Weights of a small transformer language model: RMSNorm before each block.
MLP neurons of a small language model. Each row is named by its layer, matrix (gate and up: input weights) and neuron, and shows model dimensions 0-223. Each number is 128 + 32 x the weight over its row's rms, rounded and kept within 0 to 255. Numbers have three digits each. A neuron's up and down rows have the sign that makes its largest values positive.
After each neuron's rows, "fires after" lists the tokens most often just before its 100 highest values on Wikipedia text that the model never trained on.

L3.gate109:111239149133173101138140099126159174175203124153147145135140155075134136165101172160087122089170107061181117138173141116087120138069132133170160130116143171180116118147151140166160096146100116108143068137136129135108147126124102101159154128101173164170120112131061129139120201092140135128063154110141106086145070088145138119063111156171156131160120078131146165145050120137146109149132130138135080125147122110128194131085123122159112122139137148192189102146170162165083104175126074164149135126169155180122109081137118092132168133135155146128085066144132090101126173198174110102127155227163158156125108152094107199093147105130144112145150127153105102116169123151114156184135
L3.up109:071167127038158078155154123108204182158147115122151111132137129104167104113127115167128109069116137133158126144175118107171113146143112110138189102186125151085212094144145057071153082109083135117133095167115103107125096085129120126136097153135118125168163146122105108124080185118151073123181135133108121055104174159137106108173161159107156133125144184105106151106064154159096074175131080099113130096101071126141139144116112106175180113101144096118135084130107132135097087144147082154187132105073165156125143120135176196063140186161130130135178141173130106158128133182162132183057089171137128161074118106104088145089136121098119139096153119145123129156185101172142095144159
fires after: "\n"

L3.gate6:107104164120113157185142138072155071102111177116124115066158076104194119125153081076157152161181111098152109123112140074115097043148142076110133109196149102126177128120127079136180143155107150104124057127125146085125112126132113155189100127176111176118170100064149114159113124132139115217128126087102182107180134178180122075180154106083128079145119124122164126147162116195108113151120091173092177115156170124117158139142199157121144142137181076102112127127129153130166170199101149139137136157099135141179176112141102143128154178147107072089126145133133120110118127113117136141078086080140114125144164099164139136078145097156090115123198175135132131078078107163146171119131
L3.up6:096085112118135136111171128083127149098125144179191160138185129125175177115129184178137071118112117062118124109103107125100154204104144115094117107145147131081140116151140196182131103150097114100102108235105109086123167164184180126074085111111141063161127129132068130128119078176124160147088066106158111116131162189149126115069097184065103122090134089089203138118091118164101118144098118110104112169163128139114114122087145140138132087139093103087163135133125159112103125135101119164124175131133077080113171062127157116095093138161124139117100101159109149147166180110092149105126129146093128137124134126110116105164120099165078080135063164122116124132086226098108112176090
fires after: " is", " in", "w", " be", " ne"

L3.gate360:076146123089072135086146086140093091118102089138141104119105173132187136082151116153107128148125127091072178131153105136162151141134190123126071149109124124119196097146171171110084103111107152174154107139124139076152100118081168133160142149175097099078112136147028176103096120096163142150113188125113187177149153084124075161158117152121142138140117106137097145124126165044108137112123089125136121069095136143092128147175120110106172136165116149130118135188150173148125147150121070175134078173108107108113115122112153095130087135143142094111108155164081099144112152126138097142116151173044062073142112094108118122090084083184077173145160136132114115151108169082066138024142
L3.up360:011147081097139162145119166128128132161168144153079104076105132144129138112131093166149142101161129171110183114124075141138101105118173081147119125082123183099104144128101109167127099132113170106091196151092121145109157108148152168122136131151123159059172187090050104172164167109166171054115097139143101198131152158092125093099118165130107125107160103134113122128115163095088118185112118153148110103153163111180135107138081091116150135106132140182134122147156120151153119106097150178148091181142153115100049163110144105061126161104074152106096074095178149138096146178130169117152132159116030155151135084142099122200114156162111139153169138121069128147121133121060138112133
fires after: " is", ",", " the", " was", ")", "\n"

L3.gate217:139114159069088075109182136043105166098148137113156177147101114135208167136086093135097097085072105070105094155143133120194168115094181097130134137178155115056181147130084079128068119133158138085119110097103116108122166134088136074109092160090144164171186138161132095129129178141120140146151138130126105074113132116087114080103126113190143141130112143090097138139100096135149050099144115096187098126130158122080179143154114140101120142119143139150090100133140152112158078099174067197130150127096104090148157141139136119128125112132149169118127070121102098123066099137147100166133061154102161153048053160134159148112165062160152146156106133074097120166119114146136121127169
L3.up217:137107121167104095162137149135098127085126131154145139046108123122177190161049134136098154182086157068069161115158183093100116133133147091151137112130147160123152108192156168135104144149143122158126110161178083100148119152153121145088152150094172120141114097123132115105091149193178140128171103109146115112155116101104058188146183132140101156159115086142120136132156182129164129131172178086118077133128093102117193162106138206190128175141179156087110078073149144131087129133106150125092116134102120124125123154190077178096096076179131136143151145141117163130195113140204127172128114170131049121131118102143126177108062130131143138115183081123137158114130153076159115067091
fires after: "\n", " S", ".", " to"

L6.gate344:103108174136138077126124165189219166103152143098110167121099148110119151138146130124135120116156198122082156093041140138143166123186160137142062128136138128133128139161170086157160175122119122088116172118115140111125164123141124156108108063128136185137096089178098141078161118159124105137158076183134159066201144118167132187169149211099110115177113120150156150100110112193147149128150145113133140145130121103109109132071158139108121136066158155139161065131173163134113116115161099108084157143156144107142100098134125177110182118039214162098063078171158160136109108099120132166150158135128146133181108176136137145144103112172142123117144096054154120134137109131045126106140
L6.up344:134173164100131119166144094152121098120111202101158205088126152106117131112122110119151181125141208111116126120098132063147098159046157167134094096152112157083162138174177162141185209173173152129095138102133168150150137102137130173131113105151159166084160122130092166140113148158146121070107138179136139186135104101114188143111112130080164202150142148155117147102158192170147101162151117137151135105153161144147096172145097087090157135149107136089128132151205127128129052148091116149162172111095091098131119105134131132135104163175142197161125128107111138171142066135130116135191122140195193111148122109127130082116058136168134089095127144113103101105079081104191107080124
fires after: " in", " m", " pr", " s", " S", " Pr"

L3.gate352:107128132151151106136095217184073150139128106129154190082122126120168172137107139121059151099117089066099114144129191103171153118088143101142086146113095128109092090183162131051106081089153104082143099077154107152157141131096141174100144117114174138088132130157082139123127098137200131157126135136103082144161211178170072110118090091106126154100147108153068139145137113168125120151185097197104104130148080134132086093137170097158142185142140164143166098097091143119152120134111185143082091104131026166191124212123091082103125146082133135141089131106125163158095124144121138123099154143103133114114067096101126139148120123111115181110124175157132150103132105095111099068126
L3.up352:115082143091127143159146094127150118196085139139198128076166113174127106108138119136138165110088093150143171143165182151130122125115145152134119132122123096153139073131149152081178066142152123105088122134117147153151070197176144140145160107105168118137146083146128040095123088089212106123099149147107136113154135119106110164138072112110090107051114163151107123120119149107126060149143114148063080119103055134214049121134061142173171148128171119108146145150147099138154118133067140071149148183122120169157119064122153098106157139165073111150131107118144141112170115052148122105080071130120121143108145115116100113119147153163158061116129116125124067127159158095138090062084
fires after: " m", " as", " was", " is", "ode"

L3.gate185:109119106180174128158109158080087160140112143140067107149152062090139141103160107149137139168124136080089182062087122119148092154042114037092160030162131144100103083101030135157084095146119126117120148147166178141102130099122156115103151134103197127181188156116140119134128150123141149079104136091120101121168124133136129133128102120100086073111159130125153160173113099143113117096151093143105097100152121141128108172172084113094117114173131176116153147065157132111143100112107116123138123108139123109108065099081059095100164131122134099112057037143148092069091156132110088139112136149092172126108123147160060128091159105144136108118143117197092140168177128158124128171117
L3.up185:144109205142156106050158098101144143154145135126101128129102102148134150160157099075103104131177186127108107145121163164128127118120120149067116152086145143126081119086152178102154140116143111053083144167155087151070156143109143184083127120117185150128126149088164157096123161178063126085126138143146150161115165091169138129104123179162101212175142181172117156091135141154190129109142130143079190148136138136079096159101165086117101132147166155188102123148119122154174131134154118153151132151116077118168102081105116169137128161109108165077185147145140086119103160195213077150182117121069123106128189106102078131071132117197127129132143128181122137174111146128092154178123
fires after: ".", "s.", "es."

L6.gate445:179124184091142149134134179098053117124167130134100127071083116123130114157110057118100185121099103117099174086147071082177173094162154183185101117097134151123120108166164164104184119130139141100081120102137055123088177123115161113123149118098136120148108159122173069174114200141129139184125130140080157152132131120080118165112099118119058096134118115154139168122080157146133195102114131136097094210143120101122171173119090154126101137124109196180098116123113106135017157145098151168085101108139066144120165173115137149157111065155116140105116094130102128177089121128093115178148084122095135127163116113110154171091126117101103167156098119138136043159123114154117136170117
L6.up445:086137166143110134161121117090077165145147090137152134126134133104115074076105188155149109175141100203129131124150115067149102134124153119138128151116135063101111175140146136144129161151170157121143127078141104095140129144100124083101119157222199132170134114185148063111120113180076115131159149129113138102135162158105124133161132140113139156163153120099167139153166155083095138142143142109133067134137196112117125179151157114079204161141156130076149088086143120110136154092148090137109135152172177104163079105117112062080136112198091119120092042145099070121139159177053173165149113028142126126178134138100143158096141139105117075061139177157147111121083120127161160109148
fires after: " d", " D", " ind", " University", "ourt", " en"

L6.gate389:212123175106145092159157094112138179132073150138109093118130156162128104118160198119165112119158113111080157161102145125151124147161142101122161085098144124111126130161137132057124174155173181112116135147154145121129133118138130126131124140131105047103132112146084098087112184146137178111105126107152161088122132112142158158105118151121146139088161157146127081090098087115084108125107174152142122107154163166182071165132122103104192056186105176070145211076091163137110090091177088126104160168093136092160100095146185132130098171169173145107108096126115132173081119130061124171115126181120101157122139072170132074158081112115192161088146175138054086087131107158142078100159
L6.up389:124155114097108099145155142138110122114120112125097186107122159086109085069137110179085116175107198106118110194137095124203121060139092110125064149160101126153163111146111187113079132059071105153114089108146106151123133123079109155126090120074103125098095169149148163098120139133112077135104147111079155146131175088184104150085084087121152140130152132147150107139084154151081124098085165102120131099122095162090101127153066125163078116163095167102092129077110195137150086155143147170155164142144130140140046116129149074183132124111156078101131142133140087160138162189107162120141105095187140124176179099145063149115152151144115126147161083071118161168193181080181140145108
fires after: " un", " r", " tr", "-", " was"

L6.gate394:124127114149148176115133149133157150134135110094116183178100153140094097188046137148115109121159153096088103121138119132186168149099122124073166159131126126098178211205107119146114083149164125135194111154137160065136086077144168104112109060154117083056098124135142126142076127129090112148083157122141203137127120116114061121117167110086172141041139089115108155096075130124145094139168108155070118180081056124089105137172112075106162121125149126126057128106134095127046158115122141144093134119117162076143142110160179125134081112148084127158120058096126109164077121136159130128114135139129147134118083152125113104109115099116101129122194116145124159082163143091202095107122
L6.up394:119143115158177187165112092097116070183144081152128127144159106110101067136068112185140161150181091139106148139128083118072148189183140071121173148112162101099237138132113096094085084106172189127148133108133089088146099153120153164120081141198071138135141133187131149096183130123100123138139116188158154154140070180093121137109093127083168167146107112136132165103117157163110109161165098069117138115168094128115133104169106138090140141169110119150173109138163160109086166133169128163140127079099087118157149153195134073124057106148072151101087122079123116142114115153149103154152164135131139149121116156116110172140152132127145163091167127143092177117111189062129152178160
fires after: "ou", "b", " B", "i", " b", "o"

L6.gate211:086209111124117123138103108104096175169112087133156122137143129138125102129097141126189163176150129138163140165150140120120084151150111152152099095129080161111156107101147085134074120098167109081128059137095099172176171193132094152123124177125078123147145155133135078115135123093147150145161114146112135028071115088174167121189149167099161113094120160110081163159112185089115126142178177152086098105138121144061140162155129169145101128171186156104169151136149089173138089103129119107107103160140104089116139114087193098093092178109142088074113097214106170166154125105120156079140102112131132172172115142166106142133143143112150099092109137101059092185142140116055188137159
L6.up211:111134128105129074161122111145149112081099133115056139110194119143156130114095116178103083132100068188127217114118177083141134086116050131142126137108144152132150123163097148077175164112105207130108146143102105144113082181117150095171151102127172124101165141093117086178091133113140091132165045156125112121100104173137090126157118146072142135148137102128119166111104090116149074147139077174116107145123117114157099078154141143154130123148098092147189114115126141109076083137155121075150178057129121179128119154121094036110130154133194136151156122136141099116121141108141089152110148117114189141107119161098088135122116156135126095106130093115135238148071150093061203175127
fires after: "\n"

L6.gate123:122130088144105104155166135123146175145169064198098157141117168178111074138160101149167181133095110117179138116152173116162160159121105163082127148107154139064183146080102114072146123148071112158134142149153146161112140119165180128149192176103133198115169116128175131100159123155165128105131041127101119103085132127154137103166161132119155066157158098149111091131116098136141139097140112141097137121138171083058133121194092153127124176150152139171120135098114177155143145123165143080089163086144140149064142156164193106091162086067096108128130129157118130120091149125087162130181103104135084121128100130139089176097147088189126174070245068149133156148126141131139115144134
L6.up123:084108128154116120154125067158068158126102100168084144110158156121099065143199126168150130125091082160106119151155096107139094114105080149108175101093118101104127113094098099026132138105133126149137125099121146156062075184115122128150147073104057136133137136180179127093155118086136107154108104127063104099173112170156082141143112141135068162161139151146090197165163153133122105152156100112170144150103176060105110112146075128151119149123100091064073103131112102155140094166171078069109124134107166129150108132060124112158157093107174108143150121171139095109097119130103142108109167113204142201072185114113081086093153131167125147139105074127141120123088163083142106174132
fires after: ":", ",", " 1,", "′", " a", "°"

L6.gate203:090166123162156129156093112161148081091158142128128135134106135119189107086110141094085170152099109108138145074118161141202156148135202119118111133088147078152140160126088168086157090125123220160150087113112109180165138133183098160138184072102110099090131113145095103125106136120165170135157113206130076089084081140087167121146098067191167108166129151134131119133087160170073070105138095123102125108150136124078157096057141099168142064090131142118112093087157221087116099105130166103119160132140076161164127165117113183154133151103156140118124155126151137167118127123090077127099094140174160152129118102094102141134169132160089105143187100111095150101153125142038102122147
L6.up203:083138060138155089127141190191126135132157161118152145191178104153191060103100127177118187075132130085180165090111139104119159171165101137091124165130149111112136104130108110131144126121153176143171085114080172142174181153177106138094126060141151087085140116146155155138075113061155158107111155180130151075099120206079096159162151142148145121144127158119113094119162138105172066124131090113072164110093104084108134109112110117118179088090181100102138139106175162150162102091104133135083066132151149097133088106099133160139191113153129063102164106129163153110099145129116096119109111167095178191124158159134150173166090137159143116088179123147123133085141159114118121137206
fires after: "\n", "|---|---|---|---"

L3.gate153:161144151101142092115078129085143125125135115145161129132112129160099086149179139122158136087148092147163102115180044105147130121148141134136097094153136082109100187156103158127125112094088118132121106088135116078107132095161163039062164151161150160081111125103073170076045143085129133148079102119119185109081163149120110205126097150095135154203106136161139118109106147134132147109087057144148154113122097115118097169121179175185153073141139128171094104110135129111064121119117156135148115192101129093112178155109166090068161102168173105190174111114124126164200095136108061116097161176107115151104134112088123183099083120118189099125163118143147086142135144144113069149106
L3.up153:152107142136108106125132144125149150149187188170090143173126139116119095172176118106144142032122148141182152107149092119198132119096156085078167098073100107131098104121122107061073096146105122169085132149138159121103064128110127135069098134196165117126105166093094111109074162109136083100107159182174082127200154142073154155138138141181109130174072132154143100145118171110178125131118079084119168076166100117153115134121120178158137145133103177096105162165140183085073099082127080165111118136206076125133149146172152130129136149115125125116138083149125145095141161109129144194087138137088137112101140143136094115085050118167125172174114114164082159084139198136105118111131
fires after: "\n", " |", ")"

L3.gate312:101115158147138104135133180107215111165187090171083130179172106115096138101090162063167105105048112121117164042138165159115135125175144127131105118120150138106103104110195098100175136111121082113076134206119115163146154114100119189107143136118115158123107156121040140118169162106146131187103129154170124136176116096084157162166111149112114140125112103168134155170081120179176123144140133084152146104151093157121121068148156065139159146130128119073150119081156154097160099112133150113135193164152057101066115160118160127135113131115109090106101125135093093093126139111109061111070120088149039147146118082114167125140134177104082079147134137179116110097094141157164172134120
L3.up312:165150146117098161077195148151116115065193103156165121189163155103104130053138115098136144133110118123124113133104143176091163111183139130090094094110085153072148125167127091096127110067128057101116128124117120173105080113123125120143164122123142183104109176123055151095153120117138142152096088145187126128126117136102160156123080096089094103150143148193135179109174210133132168145144178113125101146145155128125131135156094138121157157131126127099145144114163114097163100085147116171140120146107070104097180115135194107107144115134141106117100134096084095111122193157125103069107148158103144167189113123123146084134163183129165124117039126141052068074059136126186088129050
fires after: " l", " (", " wh", " L", "."

L3.gate413:142120099142102151147137108179084156163122126142148100100132121129124120170125110132176119135114131048088153072144109126130109125113143157126158160106195133138145134130106072124165201144078129114127156097091143128172127170167143159146123031142171147159143120129113109140123141076118171092111168171113114147152163143060126130169166106125111080116144160132120113129113117172135113110160151117107075185151113149116123179105095134101168097158137105143101113159056156145050182075076121190148143159082141204152132060157141161047171104170176126143106142018106130086103127152164123161143131141107150176072147208110084101116121105128110095159166075110123094126113096092124089160159
L3.up413:142176104159133133146107115076152110091109062137112102041149117089176232159137187137189101060124143188111096101093130140140064133119172132143064082174114133136110128155170131105127140123206106146133137116089138148112142101114088125139166166101142143131132119172181101127173124127104151075169125101126129179140072130107088104124047162055113211112111131116107144096181134082082108106127145131122059152120088138176106105093095106105100135169150079115101152165180105183161128121164102142125126096117112098153090121205131101135125135133099150116165184100128129131092175123184109127151109121152068136156161169118152154121108155096139128160122135143115172120099095119122162148205
fires after: " S", " s", "z", " p", " K", "s"

L3.gate428:102109144113129168116114138086142140128142138104170072101181162151086125123150116073151124051102133133125177093154131152177151159114092137101105122141137105144148088140117102149084072172126151222106118145065106147174098140149154099155143151130136090124132172120142111095092097146085151198141223127176168189131112082130099154084158102113155084135170099064129079152089174079130118168104113120188102121146136098133155165223139066111089187134132130134081177095106158136115130076111122110103093115100151166121131142118160158107143145106110126117183095107163159078155074123128109113167112141163092098175134143171091164125107101104098075135131108108037162141187118079114102100124
L3.up428:095122154154182082163110117116210111129093087134151129152168102153137151141115159134131099053114162166160091192136084137152100137079127098149113125115110150116112116115094125095124152150092105149141102138105152145128102109151190085088152077147131127114098082150144079142099121111164167115166123102185196125155171109098101145152133134093129105174140151048143073167141113090136124069094090122090142128057112142122121123111101072166108096098101136105101118165115111104085161144136060072141116158166091095130139145135090094165060051194144086108136127124115120127127138189135137147151153110158085155144159102146172215154066100104102130059143080131125162132086153089117066062079
fires after: "|", " al", "r", "\n", " p"

L6.gate417:088101072143115181120081125156128134103143138144067071162171101114105119090148112156131142108112131105091147128230076154116119143075064124120119104154117141135138149150098109163063081116098098198071104193132110139165089187106163165171170142081095137076104106107128184133163151189177167151130121128145137116191146141168121129104135088121108141130084111122146157146146100143114084112113174120136108147176172138137168146120110186186169162076112167205126155132131102167093176194155123099101086155143150125152149190088125119142159103122109123116083184142128086151146168151106126111114114116157141090149101142157143151113095145100176098093174091157089132085106145099066155114209
L6.up417:146119166113098164177116126189113086084112091177187141186123110191166109115142115144100098194116157112098142087103098164098137121085141100135135143143098131150126162105156139173106154161126135137185163099103206115107176152101175073145135150125131095096103082095120023147116111203092120096126148167097139119140178192168091132124062148148110144117134101126113148127169148132216198183137116124100129171087100138199125109151162098063128113075100098170142100157114190126111151144130127137081142119179138105128157092125167100167150065107043128134077111144124089086120092101164146150087134114132110148120179137143132119115141160078127086098116159178136141134137152114115086159116
fires after: " a", " A", "k", " to"

L6.gate124:078133133139138107169165161122161182093145085134101143190155131125123140091091163117156160143140165102158162101156133151109154137148118156114065143129110144124147075109078146101149084197190139121133150120139117141103162129178136075118176104099119109147050156077124137180164120100116207082164189102151112180106107160139161105139143151072114108107080082116197128162064115142078101149171140101095087129143129158086126126154181148154140140183171150102112137120132087042148115159143163163076117199082144149127171123127156120195162199110197172112144144103152109124176125127061141153125151124142110137108140140104169106159086107104136128134107047117091068173112157106142132118127
L6.up124:092116177145127131159152138118105122162112170111117109105224167122092159120124146102159119153102157065124113099040143141100152087154112119140115153139106130136130129117165175086138091159143124108111132092123154117056158139185098144161140094092167139125132155118108135094139106103113150100047142077120126151136119088137097035119126159141133153110076114096180114137092120070112133126119117105140155139173137100069134111171162136093132182094132152152165137134071110173120120112116126156102157169033063160104123091132113151188137206062152127071122141172116116201133092134079201099105134047191144169144136096148122140116161134100091089124093137120094129141133098121087134110046
fires after: " ", " O", " o", " Al"

L6.gate16:159163138148144099120118108088117145137103159039133126142091157096142122140115089161120204138100103115148121129172139128148138166171133125122119130145147068082161174154179074050098111104192113178118129091090119131072151105139142143150131120158122135118050143168089152115140156121149132129120132149195128134101078156141102148082142156132126051113170111075202148105107156103141133120100085128142186165116141078162121146159171033111152130181152140150124167138131064106132166140125119113125134121158129066105120134081140124164125157135112095133119168140063079164087220122155090126132161150185176116099143166102160110100142177076131159081102050072146125106083122084121093149116
L6.up16:098137173086121124097128114121076106143085134134126162111069105116097110147156185175148122153109102108068090076127206133124093145095124090115136152107135136103114144185140095113111118150121142139156184142167126133126176091085089109107121101124134133112091096178137090137095150116118160070123168144181211102160153097126149111105098075142050085106138099134177155186078121107132076112108125145147128122159139098136098165108094106076089079174094104154135157072116157125105112174138133155090160123153134059108107087159151144157094098099052194143173212177160128132143190183125116114154138113123086099109151113090128174106153178155125090102190147160097129117093118045137076115111
fires after: " B", "b", " b", " V", " A"

L6.gate353:155163148126183169149163103132143226112126141168180163120098144142170116130162174160117131121177130137102109186117155140133146155097118122087085115124127155157101146141173124132150150128080194101089150136192178130141181140086107112102137129142164079184154145124087202142176138138073111108193143136165120118071146100141085159114113217129145132070112175133138098121165117101101170141154174147089133130118108145079118101129067108184155176138172154119117071111128131119226111119154174125177181133089105116100133083075086110097156134177098161132133074111117139156147097151106109177084119110134105095160094118151144163145139130146136095106085099071166089193194108113133144136102
L6.up353:147111156123163136149168147148161138134101137187112203120146169107098171124137161133108137090088143051141149139187138146100164178107125119086179094121141149132154075149138124134159164100148127089152151143162110134041084130077055191148073131117142132164134121140085150108096072154113188156138103092126128156157130099117072126160113152179175168107126138110181147164163129112088136079147082123151086172132139189040110067120150104113101142131122163177125144061057074151101119107142165152142176122119165066138085122143075150092189134156107104169192101129149131127147150121156123166093207154109133122197135152143134169166160164104091138138131122074150098127102105140141129131126
fires after: "\n", "-", " \"", " un", "."

L6.gate396:135181096115156136094149157123095157141121173089082139155135128139168121096153138183131138186093157111092175129114141100123093095171156162116123155137128105140144151148108161141144114142113144136161161073123182136128130205106185161091210170137127158108114129161095142164144140082138115127137165124075134151162100150155146135123085155097145174076163127107172162143100138159110123151151116030145162130166132091159136137036095186151129108078162074118107120148152169124157163174183110184100153195138164176143135128112166129131141125071132173109128160183131084094134126063070155147105202107154129145147121169095096167136172095194146132083120122099113106135177147088045151098075
L6.up396:116094130126124183125116138124193080159104091146185129153085126189121145100085154148087100070070075085181137100163131141105174155083144139148099167146080088152099151152073149121103088143168124085122098162167167163121129146163148109124152181036118102156128146130091136151068146147120134095125142149186107162149205172084147084142114113115108114156125098134102128105082103165107086129176089102118156093132135120108189081134181137089101167126136125117131157080138106143180138138110177139185136136129134158215168148108078119161112080126118105089166156119132184079147112172095103111096144155107154115109123137081076150109091138172113151095154174142136135221165168096111100127068
fires after: " p", " gu", " l", " P", " F", "re"

L6.gate341:155163156167117137105149197129131126170211109151097142161114113125103141128125141165148151110097117118180115072143156110178144147142120181120179101162109173143128149067154091103130130107105109140163079099175113125091104129150152170101100074149165144125117169126144125163171143174179107136179177157156108112134115126114140172148134158076149172086124102120106134123182157105085166112164158096135165125126129082144162091114125133097155176160054167117149162108125116162139135104152115176151207124106069123153094163076165046141124080102190118128103134171098047115065145072159166191122135126121141087117098116145104106059119113171145070072174119076116106109147121083063128170113
L6.up341:103136163206156121186093159167074109092197076129130133092130112120146146075103110072090036130133110148117109076118120125148100114073157116142103083157116162111161128050070160169048144154165158061142102125108128143116193087122063064090111132117142113150165117114101105147115151119156158066135051125110104135117098116041112088148155136146133107160054100186111084157168127119156162104136142160195170150132131112140133132118087154118093190153150089137159112063135140131124106107091154128141115116145099144164102167050068120117134134139139156162145111094134153125110134176165163110154116146160160099140171141126140142136080108147127113150120196125122162122116122154116082161103
fires after: " d", " l", " D", " Con", " p"

L3.gate277:147126129174098194107111203110157041166104123134122098111129154171098141035072178115091113163157134146080135140079161107177056130155143154116053148128056117150149106185150096111211115122159096105114099153091117151167144106134146095146132163081154093151160139159111165144117112099112102143092126152137094129119117131043153107119080130128127131150073130109149149088158068127119132163131146117163104127134082142143112081088136112074149124187212135152136147139135128089130159103142089137091124147127173140101142099132156150056136109064143119086125087136123134153147156153128208163152110166099150164120180106084149113118157202061113170158163115105095134126120159103166127107092
L3.up277:103122087172134129066174128099173078129140144088110092145154158136109119022101137086162111113112154104103189162103124102174150129118105076150136110158129149143121156163071119097145109149110109043145131093175127133101100147117131070148074151134140142095108132111032105142111147148124137148148122211099141157111145122124161173042131140148136082175076163132112143139139056120092154148137121134101120126114112143140104184114166065065129129184118132140164098160170186143136130079146140127157146104215115112157109078084127143079118162103121103116125105150117075088156096126092153100168157154077116093113139112070147085142152185108136090155103138146074133098104113125042157128086
fires after: " L", "L", " M", "l", " l", " cl"

L6.gate434:056075118157111122185141139157145109111114141114095122152127202150174146100121129096152142135161122130110089137115140165168072086152147123141143133151126162149048144132139213103173093106094116124117136113108153153089148117173137113149158087128115080151119079117181089099157127165138089098153122082089089163198164140096130117144163145139118113193126127138161131111092188145146130164196094121079114084104116073087144079184050072136107090101117153105120106136113133131116195107071160181093106108138093115110126134191094143138107129159129111165143084190115147109176128103122163214113115128098141150074160056092138135109098114135137078175179120114168086135148088166085106078101
L6.up434:110095158138110117181099133144121106094122161125076128124108141107125152052104126110111070094117130122109133113115093130102136159108175138170152078171111118086091183153078184187151158123089152119148101157122110154133099126183128090067063114148069157167197078170070141116150083125082130139121109146123157127114104102129184133119147124130123193134081184152150125157061109130094116134103140157096126141102133107052123110086091157177116150200108127114119148174191166079088153143146139090099108073117111131085126167128112168099082162195081083142035075162148065088129145112118143174159120085154151155142141134131181105092098121081147073134081105136143147128164164127121094152115
fires after: "isc", "at", " D", " ind", " C", " d"

L6.gate172:136082148137130145148146139134135145107060167162144116108152142113175128056100150130132127180101112139078133105149178114120094096118136149187094108129125211156137177084110130143156178159125129179122166145091114211090109154140123129095150115156140142140113170154195113117101108178100102080166101126118164157129134143180100117059132119134167132184061129148189128124146170182164151099113093158070049091112091114145165077124148130099164127126142135185119114175105172083153163125137124051135139123159161132078092125130139083097090166071077166103140180139111119130169121110170128140045137128145140148130158152120217134121074109117116120140147142178072153097131082090085116178126
L6.up172:084086118119155161092146099141144118149108168127154112187121152091198168082081126145093154135127116162148174141082179049124157160128152136148142097175066085149081212106138089086175106115098159140154103105117154202090132122057159131126156127118154141068173093155142100130122073107142073122117140085098130137111119150123102154080108170140173185157125135170064163122130076182127116099123190133092126187104119194165092179159088099149107127162135183154109107137127122150077154114118109127143199111107131085137190083121134140137109182123097069168164184134110108141137088129135133154082095159143114125133085106126226157123128097129128155151117124094175124146132095114142118152133
fires after: " M", " A", " a", " m", " X", "op"

L3.gate191:117159179180108160170115170106147082149121099082092170057082125128150112145084097141117068155128099054107107154146146112097102137082158148185161095105159122093127150060129078134121125139149106169101158151150152158109122165102141167172136147070100113149146122105121090113089143193063098149141201121162146122163105110134123109129076079138108119104090164104121136103104095149176124160103093114130096123098145066115057124144163140186145150095196174142108117117144117121139172190073146107133070135152154051124103142157048153107116152161146159113146167082199143126124130089110124120150131145066151206089114128172153156109161098130119066120080121166086146182120110115147122124157
L3.up191:128118102123099179199122087090156133155087112118171137172121095150135141109124141138175143108101165159093106167112161095103139137125148077138131125153145136089169134116083123151141133166175072046130098160158113142161121079110137175159099171108156135066142069105150133172174129117108159106159121154181112141168095145134071162114153113062123139128091161090130173094124122096121113134191100091186133132143114099201090174125148102148185123028129174125117116130085138147176106143150124122119080106161171134157078075111157139092122075153142084119110152132205110076108119129050147053144087111136079147148103098146076128121168138158116151080154119088130166150176116092128106154203
fires after: "\n", ".", " Re", " O", " The", "\\"

L3.gate68:102084092103127070202097172176149183176156117176143121139058160103145152108162088111112111137123144151115127125164114098100104150088100111122130123080111107130151123162138112140125114172116104116122088135120016127107108083153145030161174176158143158116100122181035121075079096154191126112125107090122135115169104101179100104151167116098084135112169073163099197170123094095123159166152157089126073156154154098135077113130076086138159133154131154178120106090153145126097166177147152119094147133113159140116149165153128075189176144118131111121127178139146157104122128079173097174082102143123129084094114141120187154068080144154124099125111141138101120130183130120166132130093
L3.up68:113098144138105097101118109147079141135123140129104143126135110092154188118191094137121101182104180125143076161082148119148113133126011135131157126126140125095125132129157142103121118153035121124106146156077087092119168115126083092151127121158097106080117101127090107156131083101143153097017101115177154085146070146127141119081142058106134189097113097137111143087130137137108156109161181103094130159114096174153163142159092124069136140114102147206104115116149143160139100133076118140113179187183152101168158160147112170090140150156152133116132167104147026116155152136159098108133068133197097090090127097144113146114092115162135106092049107114166087146146157091170111133107
fires after: "\n", " For", " O"